config = dict(
    n_layer=16,
    d_model=512,
    n_head=8,
    n_kv_head=8,
    head_dim=64,
    d_mlp=2048,
    vocab_size=26802,
    activation='tanh_gelu',
    norm='layernorm',
    norm_place='pre',
    norm_eps=1e-05,
    positions='learned',
    qk_norm=True,
    attn_scale=0.149,
    bias='all',
    tie_embeddings=True,
    parallel_block=False,
    init='uniform',
    init_std_qkv=0.0264,
    init_std_o=0.0,
    init_std_up=0.0264,
    init_std_down=0.0,
    optimizer='muon_variant',
    lr=0.00732,
    beta1=0.93,
    weight_decay=0.018,
    lr_head=0.00418,
    warmup_steps=0,
    schedule='wsd',
    decay_fraction=0.821,
    decay_shape='linear',
    final_lr_fraction=0.0,
    batch_tokens=65536,
    seq_len=384,
    doc_mask=True,
    train_tokens=518300000,
    steps=7909,
    dataset='wikipedia_en',
)
MLP neurons of a small language model. Each row is named by its layer, matrix (up: input weights) and neuron, and shows model dimensions 170-340. Each number is 128 + 24 x the weight over its row's rms, rounded and kept within 0 to 255. Numbers have three digits each.
A block is one neuron, or neurons of one layer that tend to fire together. After each block is what it responds to, as a language model described it from the Wikipedia text at the highest values.

L3.up289:090140145093129118123134157131159084094135130149187122092184204134158127089132166134143103107137115115150152130152146112120171111089138100124109139127109142100158105115163151174096115154119175156160103132126152135120119095100141124138123132118156117108104163112095109116140131142115128095126120145123124126108100108124137099165134135110117135129132122123139132135135083146145102101135099168213105071162131138080154162132132108132148160133115109075122097126154106123117165096144099105162130127118127120101099127137
L3.up539:093144121140149118133133093141121126109155168133170128130144131103127126136127114136089133131102124128087132135124125094144123124073149100178139108102147113142130160162115147109108139146098184149152100116145102153145099092099098137132143149131100130122120170108132113122116159117137163119119091161138151142100112166117141139139183161148143104088089146110092159107137077166111138082127138107191102095108112126087078095108145134124154056126168163102131151143163129126107148106143114118103134134152135122139155102124
L3.up738:082098138162149105171110151143142157087107131133135145148138094149113132146124153146132142165148078157155126111116120119131143141096121154144148118145174155114116153144097097139088127142104148108112106158124167133124165110129145105114133107091143119168161120148127119147119164099158157111137125115096122126151113109104094116107159117149177152130114161127158130130102139117119100157133107125147113106136145130163155131131146136124123113128195129104143121112120149128084108151109178118143093128126121206141070126110
L3.up822:111103130140146140148125139138129150119142146122154113120177190112162104157148163123147134112107123109162146133130152088112060124191109076114137152129107125149167138144090138111095107135109102143146182158104080108126161092132109151099140144130111129059117137174111080110146118132134110150115136110161131146119126119088121102131093120085119142100114123116096105178159090136102149086090133143133120100112113104118151100123134115135093100163110158124118154154105137095095108142099138179126110174139108145099120127173
Word-final nasal pieces in romanized Chinese names (Zeng, Deng, Wang, Beijing, Chengchi) and English -ing endings (reasoning, rafting); sometimes died/killed.

L12.up213:107120075143096122156126104153144137112144121116117129156173125109100102125124117091100111107167125089163141154088174122108199128157172162169151133122138179098141067148098114091145140114111137106120101142154116176147140142101131199104120147146174112158132097117127126140102135097121146144122112169105119130137144125134119107198133162121114119158069181127147171148111122094088104137136102132127154130145121105152145131169127139113106102111136132126142136135130161142152099091130141157128132092165175131150132169124
L12.up378:076099157138114158133159122147136131152141136166145104145129124099118124151118134164111131144153093120152110139146148137134109129152139133105161134132139117157093105159124140152124127143119130139116124123112153134099088109125125133124108133120137122072148106141137113117119095144095134151138115157081132083114158121096156129141121139053128154125112117125154149101160101115146159114142082140108128104102186108158104137145085126085107128130156106147116133144129118114087151119077115105110127153119140118110120174095
L12.up917:090105162099125147139152181121094122097164180094142129154116094133139147112138110132146122155167141129139109143144145144095125113107134138114169138130132129159150115133132153083150126120135135073155138105145156129115115128137160142131084145146130106135136117127108151119122104128123105136125106157145124131173127101163141116143143155016183097131148126147132152132087129101205150135079146108126107147100166147133097119118092120127169134137120143128161117155143122078119128096067132109128173114142145124115107129107
L12.up1490:136108140113117156165104125118163112150157156115118093130109085126122114162101140154143138141132146109137112149100117133107149120171158147077136143152108148105113116086129117119114118150123205126124113164118178103096077154103138175121124118126157098114151114122096102105130070126114109135145139160099118079114173117084132115093119140138114134121157106126163166162126146153130128116091138083120123138103119119121169132128079138090129131124127110159137097127070135186078085132111129191072150096172105063161114137141
L12.up1553:114123128106104129098167158121160117111117181088090141128101135134112121148158100144095113123095137078124120098148188109135111125083113114164098089176121093126122125118149134098161134164099086092116121139110122071129116144090142160133151085126156113167123113129155130121162118123115128144126152163111132097107095152082150130120116094036130107097108159115137159101093110114093133123102122154148140149119096124137132138158089102157139102119142118133089181133150107129118077150126133146138096156118147115115129113121
L12.up1576:111135109119085119117187133116126129089096123110126157131086182147107129140165107131109134148128136133133087161160122140136122091137135143136097094118092113162100168113107133090163096164144166121176103106093124115109101094170098115168163134128105155112114104094139151098085134139126084147146148118141148097119096125122123146131101102098149102145105104154184118121083119160143090100161134120156129130122120132118132157126085122129153142140116161119154113159126155156133094123147097108132148140109144146124048157152
L12.up1810:152104119115093091125132136118165141087157093131127102158135103129132168127116117135121102083124128119133096120137161137104153102115133133138129071136127099158112102109136137127144113126115128100099107154163157123127135142130137156097112142141157132089145084143154125114125126101124139140134121186118115139121147146143089137151139147106130146134147147131181126134144087049130104112101103129106162131141122153110129098164122110172115143121091147122115104121132132168097098126100116110098161212123115104057134091138
L12.up1970:115106097104132113147113190120131124152145137121175102105165163121170092144128126145073146117150087099127092120121096115121140123136137121119143107136140091126109146140176110104128104178128168108111178108143155139117136090115127111113148080158115120199155097153121144146112137129139149106125178113105153119154171155151119135137121083169143128091106079137143138128129160125088098149133099138096123121150143091127136118149091107117128154096102129123181135095153113127105103117109129133131132168128155131100084136127
Fires on the first digit of a multi-digit number, mostly the 2 that starts a 2000s year (2014, 2011, 2000), after a space or parenthesis.

L4.up856:140099147193157140121115093124182107198115132111121124168114147126139107105144185137145152154151121122168119135155138133112116094098140134096142112139173116143112098121176140117129151144109134124118118130126106139109165124140109126159110146092144146104132117144076107135121119127162143096126102158103139110170162099105108145088094106135161136119130096154143119154092158110103118111129131140128120091133150167102113115114115102098148129136105125146073147117134174112166130168098127144148155144132124126131120137135
L4.up1216:159122116194117186112139149135159091149150101078142120177121146167114112106130121094150112123137130160104157154153148124096159149115143137098137154157153132134136163139129142128155130139131126114141142114131112129143140134077127115113133179128134109147130084099112111110111126194106100148101148130126120109178135130122113161133132125133136117126120144131109163150077215124098158168119135138167090089137149152098115124138125132124107148084142124168128130093154125120163126168101103083112128136150096134144163076107
Linking verbs and role-introducing "as" that precede a predicate describing identity or status, such as served as, became, to be, has been.

L3.up542:161110114154123132141163146139117128111190117117149094151128147122107128129113132125128108114122120112155104107135085140129175127131165152118138152134139079137151150095189126148134054096139121106151141113171131129160134122133118106122081131123115098119161068093117137137130099116165090138139104142125143144116137109156142128114135112104156091130145128105142139157131138140126113151129138128110154101130146109129129181089096142116162123118123128122089160138154132136121158131118133167147104145098144147157118085159
L3.up625:160094148156135114104113131126117120125095093132129123140127131155164120119140120104127139137162111104147120092125158145121113113109123149096104127137143129123153158105120145136148106076071199151147180155110120138123126124127160123158110143082101128137122101114154117067128109133148116128134127087110137136121154139107117158115154158159104127133149125115164120131142118086114138137116081109120115086088109125070145104131090116147142114105097101138071130145092140139141154124188151112170108163099152124150104118091
L3.up1501:133168139175131111172146184135138091143100139137128147140135190147132130106181093179141109142136157113078116122104164137130129156123104093140130107093125121156136128124108137079095113152097137166115098098154095119134134117179162108144147152116119123179143152144133137110153132158130161129131077115110136101117149119116138098134178121135102099087099161104175176085112149133145103125149121155116100104115138108151106139090134091089139126164098110093143120122117177137157121164135137148137152116132118127149141141160
L3.up1551:106143125136155103130075115141114156073157133118117137109114106103165120160111113084126106138129105129120118128111130137164121107160110114109133082126086153115135161107154149128060100130117139145181133144125119115133111118116145116140111113133155126121125096154166150128139108127111120134134069124099108198128113124119125125157124136087112125140112104128149156132170121090144126152077106144122157146118120106130113102122116136144164130134097101125175128128106152129119112116144144139073132164128095142155143151129
Pronoun-like function words starting a clause or ending a phrase, mainly there (in there, there is) and it, he, them.

L12.up207:144139130137117130160139134095102161132131133121143121172145105110121122153132118110129121157144113093122151131090125145146172090193141154129121105063135152166085129111124140129129104134114136132170135136110122110146144159153090132162122124150130138136157132114103125149130122166140135095150157128165092120090154146141145124134116135150117129115081124121136081122146152092113168115098157117115110134108152138146116156079120088120101125148113109105160131126147106105163127129119126145114068193123095099145128126183
L12.up695:110147152098149155125128089123145129180148140134153101113120129142128150136113075139097154159160114153097130149177133111145108128131169109152116137140146137124122156110088148128120167131130085133118092151101146132158152130136147090129134148126104136127159084115102111150139139139136118140124128113166126106140124122074123160080130096168107127121128138112110114122141148171107100095110159111120103141177136067129085132077150058120111101138131150147119139134150149133145133147118140109081068171133094153112151142109
L12.up820:139115155116149119110150160089094116194108137165112100110108090163151142145146166163158099152127109067140140098165153091143132120123129148139113119159133138103107117084113141107125099151116110096126126150150162107114162164128128127173131109165179111114129097098124135172152103092148099127142115122099125130125092105175105134111129115132152140137144097096140110118137141116118110138104104096145131131148120121151103101106151091114159120112107131112182123104113110092109129082147152076136135159116144099086136150110
L12.up970:088137097125148094178102158129131178126105125166130105132137069145138129129132112116117163146128137139123189134110174089147120123162163156107119121133114151159099152122123154129161162102102117115122123110143142147102143170161160136143165150134159125090158123119117119127168108141097112136172163124171112119154140083143202101167150106130101139100169128125126098174113139111144126151117118125141106123154169159095154131133118078131132130154112181075154134126137119173163129112119118138119055114122138161118142143121
L12.up1079:104124156110138117116146107097064163169136110142181049130120139105113111125141082108085111128146138132114158135126112116142116139144139125150130138161132125135172120130104095123130149126115145092122158148127121146135136153095156089154174164179131119118125136145100165142143127143117134125103198128126146116081150119112160104174113124140167127109123110131143132143076128098082170116131113091157110164137120123137131138118118106088120139100133126156157088132086122137169158152151143071133120126129143167150114146105
L12.up1313:101154119117122124146112113100150128150118118097140086121165142113128110119134160131129143143111115162132128128087113095118155114123138128143159156103145103145162138113109162114077158146126162104144161103126111099098119140131110089067090130144123091151169100116069116141067120148138156106119138112131162098146133101098106164112145168117132108099201101135116175149130151156133122141138111127117133114155161144153104108128077123110126062125113110100117122082141125158147127116114143116108133086138126111077141135166
L12.up1666:107166150145172138102123163086116126089089148132134145152133109125111080119107122103087132142150097128128199119120164111093118113144146165157170147160077162169123149105081137142093132140109130118139089116167137094074079107138132121137133169160134129130143155150150130158113129142055113107100101161144129103135145116127139151100098144142116099117110091109192125103126100119134121146110134085145138128124090125132094184133140114131143129113168112152156108101145105110094113124119145121110078158152115083141149171100
L12.up1971:099102116151134115140121135136129141136117121169089117100119098142132124169105149124109132109125134144134111149131129134138168108140119123114105161104177136163111155112081099135130137116089148111131096127112128153148108123109119098144106154131166146091125134091084115174122150089154137125133136095137121132123137093125142162109113066112135098112077090105128151114118147118115155170144125104118102117106128165098144138093147126086102091127136166094136100105114133145143135111101120106098089186141107076113135156119
Forms of be (was, is, were, are) and following adverbs like also, usually, formally, right after a subject noun phrase, introducing a passive or predicate: "the work was completed", "a report was released".

L4.up514:096098141146091123143134101128100127123122145110128126135110128161174138163117143144160134130151185092122098154143141143087139099137108139148142103125125168198133108148147144097175143083082118123145119095132124130161097104118132135139154098111118126097095166170107116128155150114120182113126142154142136126113113146112117146122130114123100120120132138100102141131112176131120152126135146115143096110125139120128111145099123102113162132136095094152140136122123102119132130125125128116142156095090184169108134150135
L4.up1039:105128117148151098122132124161134140121116164093122074128114106110106140141143132120119191114170084074111129107104152119078113119118116110109133158146137146141119117060138149108110097118132110153103103166107152160126119079124163158099098114140135126115105105125102123156135137080163129103115112135168107138154162135125151087098147121093098126068160147145180138128106130113131129149113149178123111098134101130157136143130130102095110127144130118127137095114138171125135114085122134147165137144125146177158133155124
Short letter or syllable tokens, often 'a', 'A', 'e', 'B', 'Ba', 'Be', that open or split rare names, abbreviations and table headers, e.g. 'Ba' in Baix Camp, 'A' in AST, 'e' in e.g.

L4.up989:112132168117152123117129128161085193114109146109140136130142149085137101093117109115126141168149101156109186129127167135148127133105134114179157114127104169126117114149102114149166103136093135162129161160131106148151133142090139126141166096132124137103147130146148160128127172110109166126095112106149131122115132117126093102120096140178120103109143141145103142091140093101137168149130121104121141100151113106114131093164119105143169153097158112105116109092144091120153097101092106173139127178131121144089146142096
L4.up1470:136144117119168115120125134145109093137096127146158071132148102131136160168128120082095112119146083122143112122150119170134076082081105114119150114115039129122113156114160156128134086122159125111130119127119120117124085141128150148111066127169187103114131117119140147142138175139161096087111118157086123117131142064116119096132166101147137125141095160122115179147171118152107118139142117109187076095118115095129130102094129116124176108144155145124098094156120127134107099134130129141094147109116121125119142164072
Common abstract or elemental nouns, usually right after "the", "our", "World" or an adjective, such as life, War, hope, power, light, fire, plus "the" just after an opening quote.

L3.up171:150155134192126100129143100129114106152168102108121124109117129125099124102127100107100152175116093146104110109188123169129157106150089141109129148113156131153185166141159103116118137107131108141136140102107130124138102126123122126118099136055131096117144122105091111136124100106131123172139119145117156135131134118132115140136135119132089125115076185125141133143111122090115154133096081147129151115127138081095128143106124149119121158129096151135101075148133137145107121100180127140143192164121147142142090144158
L3.up479:180081145127094153129090132135124113138131136088151144175111167124171088183106135110108116124131100125122168138119160109172100147133133106114155148076123125125113103115162147147113146099157105132121108117062108114098105084150151129085143121108123101121121124115115166130139143118157064198121138126131154150114087119121138138103131101150153096121134107147153162169095157164137121104084112126114129116129124146119125111105085136135153116139095127117121092070109162137086098201120143113133131100152144152117136114159
L3.up1489:122106154175135084131104103117130135140147134135104110160139110146141100138150129169172149134129099178128093157114150161109144120135146141149106117112155136128094124187154147166116141136097168129132149127136138185098138152148078076114147125113143170100126119107154117100109088157114183127147123141091114124127106073084129144116120154137124122115159119117154111121130151143121111149100141116144136126131130126146127138105119114113107079119139167148097103123088114148161125129132122129152137189140107162150150126101
L3.up2012:153113176145168137119164129117134113149128136106114111101092144132140131160161159116137128135138132105147125101134177153101123139156130137133131113131088095141090151121141105092089120140082128103112123096159129137115119133096123069114108138113118125132152107123093138153094084139153095104108088150098112137133133099079105150166103144126138123117097123080149143133088162158143165149095134173128114099160140152129141131115138129123130131152123106164097101108139119158130131083131145116100123133148106136127132083140
Forms of be (is, were, are, been, being) right after a subject noun, pronoun, or there, e.g. "There were", "the buildings were".

L3.up138:136102043119152093120086160123112129086149166106151119134098081077127085068124127119121118101116124118125118114131136122106139131177141143113128119134098091103081099126123149107136136158134134113163129146143123120108164128113108105141159134162156181151081118154117136127110130088101084141110142151126112124130135132116117137142141144112121107110150132125105153126118156103126193151088129130130122127100106143097117175134103127069148143131110120167118102122121155131139121091118138116132122115116155107145124125099
L3.up563:102124153144122079135121130141129151120141077092145114120153117126151092120147101119132130114126143153087104176184145121167134100102125122103129146122121146182125090088096133155164139131199119106101163098114128117148136128083092169053098176131134156132136142149132169119133101161126123144128138138113144125111090124135137146122137156129133159091158153115111094137130106118152140076158123107135128179155105129134141173104119139125121123086154140121134139139148150157168118101106097150110181156130130095143167149116
L3.up993:121140167109127143151081116140115161100144159119092163109132102120157126109101125141141140142114091134113139139136130110157110134154126138117144114134155131133127129131141142149167121147151114123141113152155102121161154135086104132096150163106100118122096085135120154129101140145140143171142183116133092112142187138105093140129154130123157143111176137088065100125087123142123163102118166110098129089199123134088146133149107125102117131122118137136127109048144116120116123117135130088118155122134118113156091117123
L3.up1861:117101137142109117137123108158156114140132122105086131108129104115111142148085115126145147109128082145151153153123101110115091152161146128164166132119110112123123128100097145121152156115132140135124138141131152131140136122133175163108143178146106215182137134144100153091092118081102132124114156113156127115121104118117123129161129161131107150110132091135096138078129202128087110111121127104098105087161076126098136105124094152108117148062125128148146124091151090123141120094066098105120156214166171096095137146117
Focusing, restricting or degree words before what they qualify, such as solely, mainly, primarily, only, first, most, largely, very.

L4.up561:126173165169085132096141142118133109108112101108112074145133146133130138106115170164175139140132136139146152125173133108134097116135131138089119103120093112134128141119118118131131125176131103113177084160110134131172156117163142089105101156117096144123167128108113137131075118153169168112153136095148114139125141121103154145117130171142121103156132177101131156122150153154108137135101139124136077100144117149132131130152103150081140142114117095091186087037145070127166163122117146103134116112153200130142089116144
L4.up1919:132134128164126129124122117113117114142116070124128122137128105111104159107112161155079151146100141127152145170155092095101127113108140147089097135116114126131084123114119135152074114193128100156139123117124135148126162120126152100138156129125072145160155156097091125128070133201119170113101172104094117109166104092116140144144092147114134110064161153126120116082134153192109155160102140111148067133170113138140151131158131134086145154088185130158123142116135128077116132091113130113134108145129147157116108155127
Adverbs and prefixes that qualify the next word, like somewhat, nearly, almost, at least, the suffix -ly, and prefix un-.

L12.up123:124098153129175159150140128150122150138108128108142095138116113139131119120137179151113112133112100121144144143181124154135120064121132158126117109166143105137070101138148152142125119132167150155135147117119114190143151166124129096107130159129152089139155044121116074115130165096138129095139144147135172144100156114154090147119135099098122120120113149134079069198117119127112150143149118124075149071109157121128115173171142116115108097129098147135128150092108179134100163117137146159116133137120090107136066144167
L12.up240:134129137093160140114112129175134136147094123147096100169139120139147129092117101127193105119126131088075157107147132139109168124131119135169148079072157120119105125152168069136126122163108127107162140172115154147127098129126149116101133126112154130135113115132122105150134136120093128101169119114185127093102159112120138103109111128114113132148084143165136131144104197101064140136120154144174116135129128133124106099141095166102154060105117135095148144060123116115122138111144127148121163136074123148118154144111
L12.up598:078143142167115107079129141095132147112083133133158075103151149121140126107137125145128142160151115154106138192137149138094136121123142139143143080185130083089177134128154137155094120133130135124126115119141111141107145138106161134092122152112134118127120143107116144124125141186181142149132110117138135134118164102116115095149126151137103096142122090090129090094131150142150121105144150080183109101152087108156098112173105121099182091130113154119152140140123148139155124134123109108097124134145104119111114104094
L12.up1114:133163126142120131114157191118127158168177187111148132159149153118126092131129136130120112157124121132144141122113164128128139104140117123113138112158123147163122124135081155145111151138130097127168133144139126097109093109145128183103143132145125142138136149155167111120120147089150153144125133118159103156113082172158124113177101127124107085105088151165147148127103129114144130118150156157147179099111128085136140115152059088121141055111089094171101147133104152149105129097128128153107130150134134145153058162079
L12.up1452:079096150145133159110101145112105176126105158096103108106142154160114108151118139171155191141112110138105131184136143102145127160140105143140110158142106114138105130144141110191126148111065078113141131178122143136133120139094103135139136157134091137142153140084148124108130120131156104127076096084182084087125161129093108144101170140114164095144112125128100123133134160155135152120140159116153160124139120092101111080146091146113107102083112131145145115158120097114128174116128145134133152124126122133152073131124
L12.up1457:112098196121115114138148142126130097147129102161120126157082129134119118134105176126113112138139078136092116141111123120150120107182082137086173129120141115136114166101143098154161117120158110146162118137097122157095144135145110156154133130154107081131147128130122114121167143102151158097151093113152110128114131104123078127151146118082111129161138155105113174147130116136108149131110118136083121147120104122114143137141133144126132113103114135130153185103118162089125116147113132133124152100138145116108126139072
L12.up1699:116168142152096164122133141129133097148110119133133156130179137124147173150134145143195169141158141083082133139141184133127128137178144110095107131118095153158117160120103138148157154136080102118150140113128096124151090127130142142120135116123117137145101107120131153095134158158116175110134135139156142153119135144155098147143150139132114086132130114144156121123103165122150149115085134117146124134113100124133126121143111130122128041124148132115098139110108120117156186105121151159134137090084130148148148150104
L12.up1743:126084113118161113132153117132147122121087161104127065141168113133134139135156136141130122093125110131146154134141163103140150113082118149116130151146113111132123129141107117176158180117127104132145110159131141135146091146110162142136147129122161134101132155129134105117210145170113134152115151164139122140130120121111124128100178113089107157138103191097149132128086135125166182133116146124145089134136152109119090120137133155105125094151164136163135131137096123193157186138135160138126117135127164163104119087092
Object nouns or pronouns right after causative verbs like make or keep, before a complement: make it easier, made the dugout hot, kept Vesa busy.

L12.up398:083131117148137093138128125131106117091112159105123107155140104102118112159187144150147128144165106140120125143123116146109098100131148134161129155132144109100148124142150147106105133131141095134139120118120152122136113124138101118121078136162167129135144191099101168110073109118139194144171117134159155143107130092107126159105115156160106141162112147137125113138129118126122143125130102053137144098133131127131144139095143101189127140140156137101126100158120098151180122151162171116155126126120119103164098137128
L12.up580:171107133112144151102109128112131128083143113143127127107098101151160126095156137148177158107103124046103102162111167127140116087116136082135121106147138098137116121120124084147087110108128185129164108076100116154162110125147125137108126138156128144131111101101148108119138172132126152123141144129104154115138128123143132103117113098087130108157084150102100127127167116146188141133131125184110120134175132183148132128092148142096123114123095146153141141165110140138104155091111095127143133160086155111114120136112
L12.up911:124137106113129173073147159143109108123109119124148095147104088154124138125127120096103141112085123046124093133102136159113092110112147128115139088139105075150107140119084115150132163140120132137140106120105182142143102112144143129128117137136177115061096132128120193128124113124127145133105099136151140141103162132048145176105134142137120099149135105129132139109112103149148098120103138143149114103135157129168085118121078137150125148151173121101112172117139145103134118138140133131143166141113111142147122142122
L12.up929:099157100148146056129132109141103107096103096095127163128122087128144116138142115082126138125137116164106163126168156119169150101136095142078131092141099207151142112099142163120146144117144173099121103158157130146130147091146127105142153121152169155132142144098124160132093135156136131178123114134111124166118167134091144124123134118114145122153134165137113061121123115118156121086124103123175143110137107105146125155142119111119140134095132111145194124166061117092116141109142084110111132119099087122132058111083
L12.up1081:141108118154121117161160128119106133142137149096116150164128128131099167151094152123143115148100089169125092095106097088140139130159124126149126123117123097138096117136145169094108127169134145181086161095156147089108137101120145112139123158144111164151153126155121175122122132154149162118056128170151129138123096087077100135153104142129110110127134129134120111117138116100093115069118135151126129130153139094113138109115138125154143112089089148161160120137085124155135143108142090117102140116168096132081113123118
L12.up1326:104122113112108119139118133111134148103101097135161155160113088122125150117132123126156131117146094103111172131161136134127194124128138173158112126134102124161124160156130136132102129164116146136114111106156099114130147158129159165130148150130099124117150118113108138129105151160148140133117138143132100154121146131127095132155132111163151118124126096130131130098141100118134108156128132122152100089136106139153130116147125119084155169066137108180179120098095156113144121105138101143121138131102136106120113111136
L12.up1455:147091125134108139103161138129144115110150136138107128097124127111166103143129118150140153148112132119150137149134130165190095131132173083170118076105140160137143169117109111124092084106090193160150134082101154160133116112153119089111137078152122097151127157091093165124129161146148140124134069169072101106105127121174112151131150070148122158162139104109121136111168108156111099114137132069171094115134109154130092123127146138144161097152149145124112108144134098098124171107120069147122168124177115126135112146131
L12.up1776:069158117124143121162134136123125106154143123148094057171117131105149146190095182181170128110124157114098105117144119131131101138122136149060110109147120138159117143121128117111087145133144193169116101120132135144154121136108096141141126163155138097090065164114104110131110115130096132141121103110106131129068090112147180107091156144109104112131120137154132167110139098157128093122123105144133140140126118098124119132126138132121153122158154146124140136143122095116156127106156087129132142179092094113117144114156
Word pieces inside non-English personal names, mostly East Asian romanized given names in sports tables and biographies, e.g. Sang(jun), Chen Hs(uan), Peng Z(hen).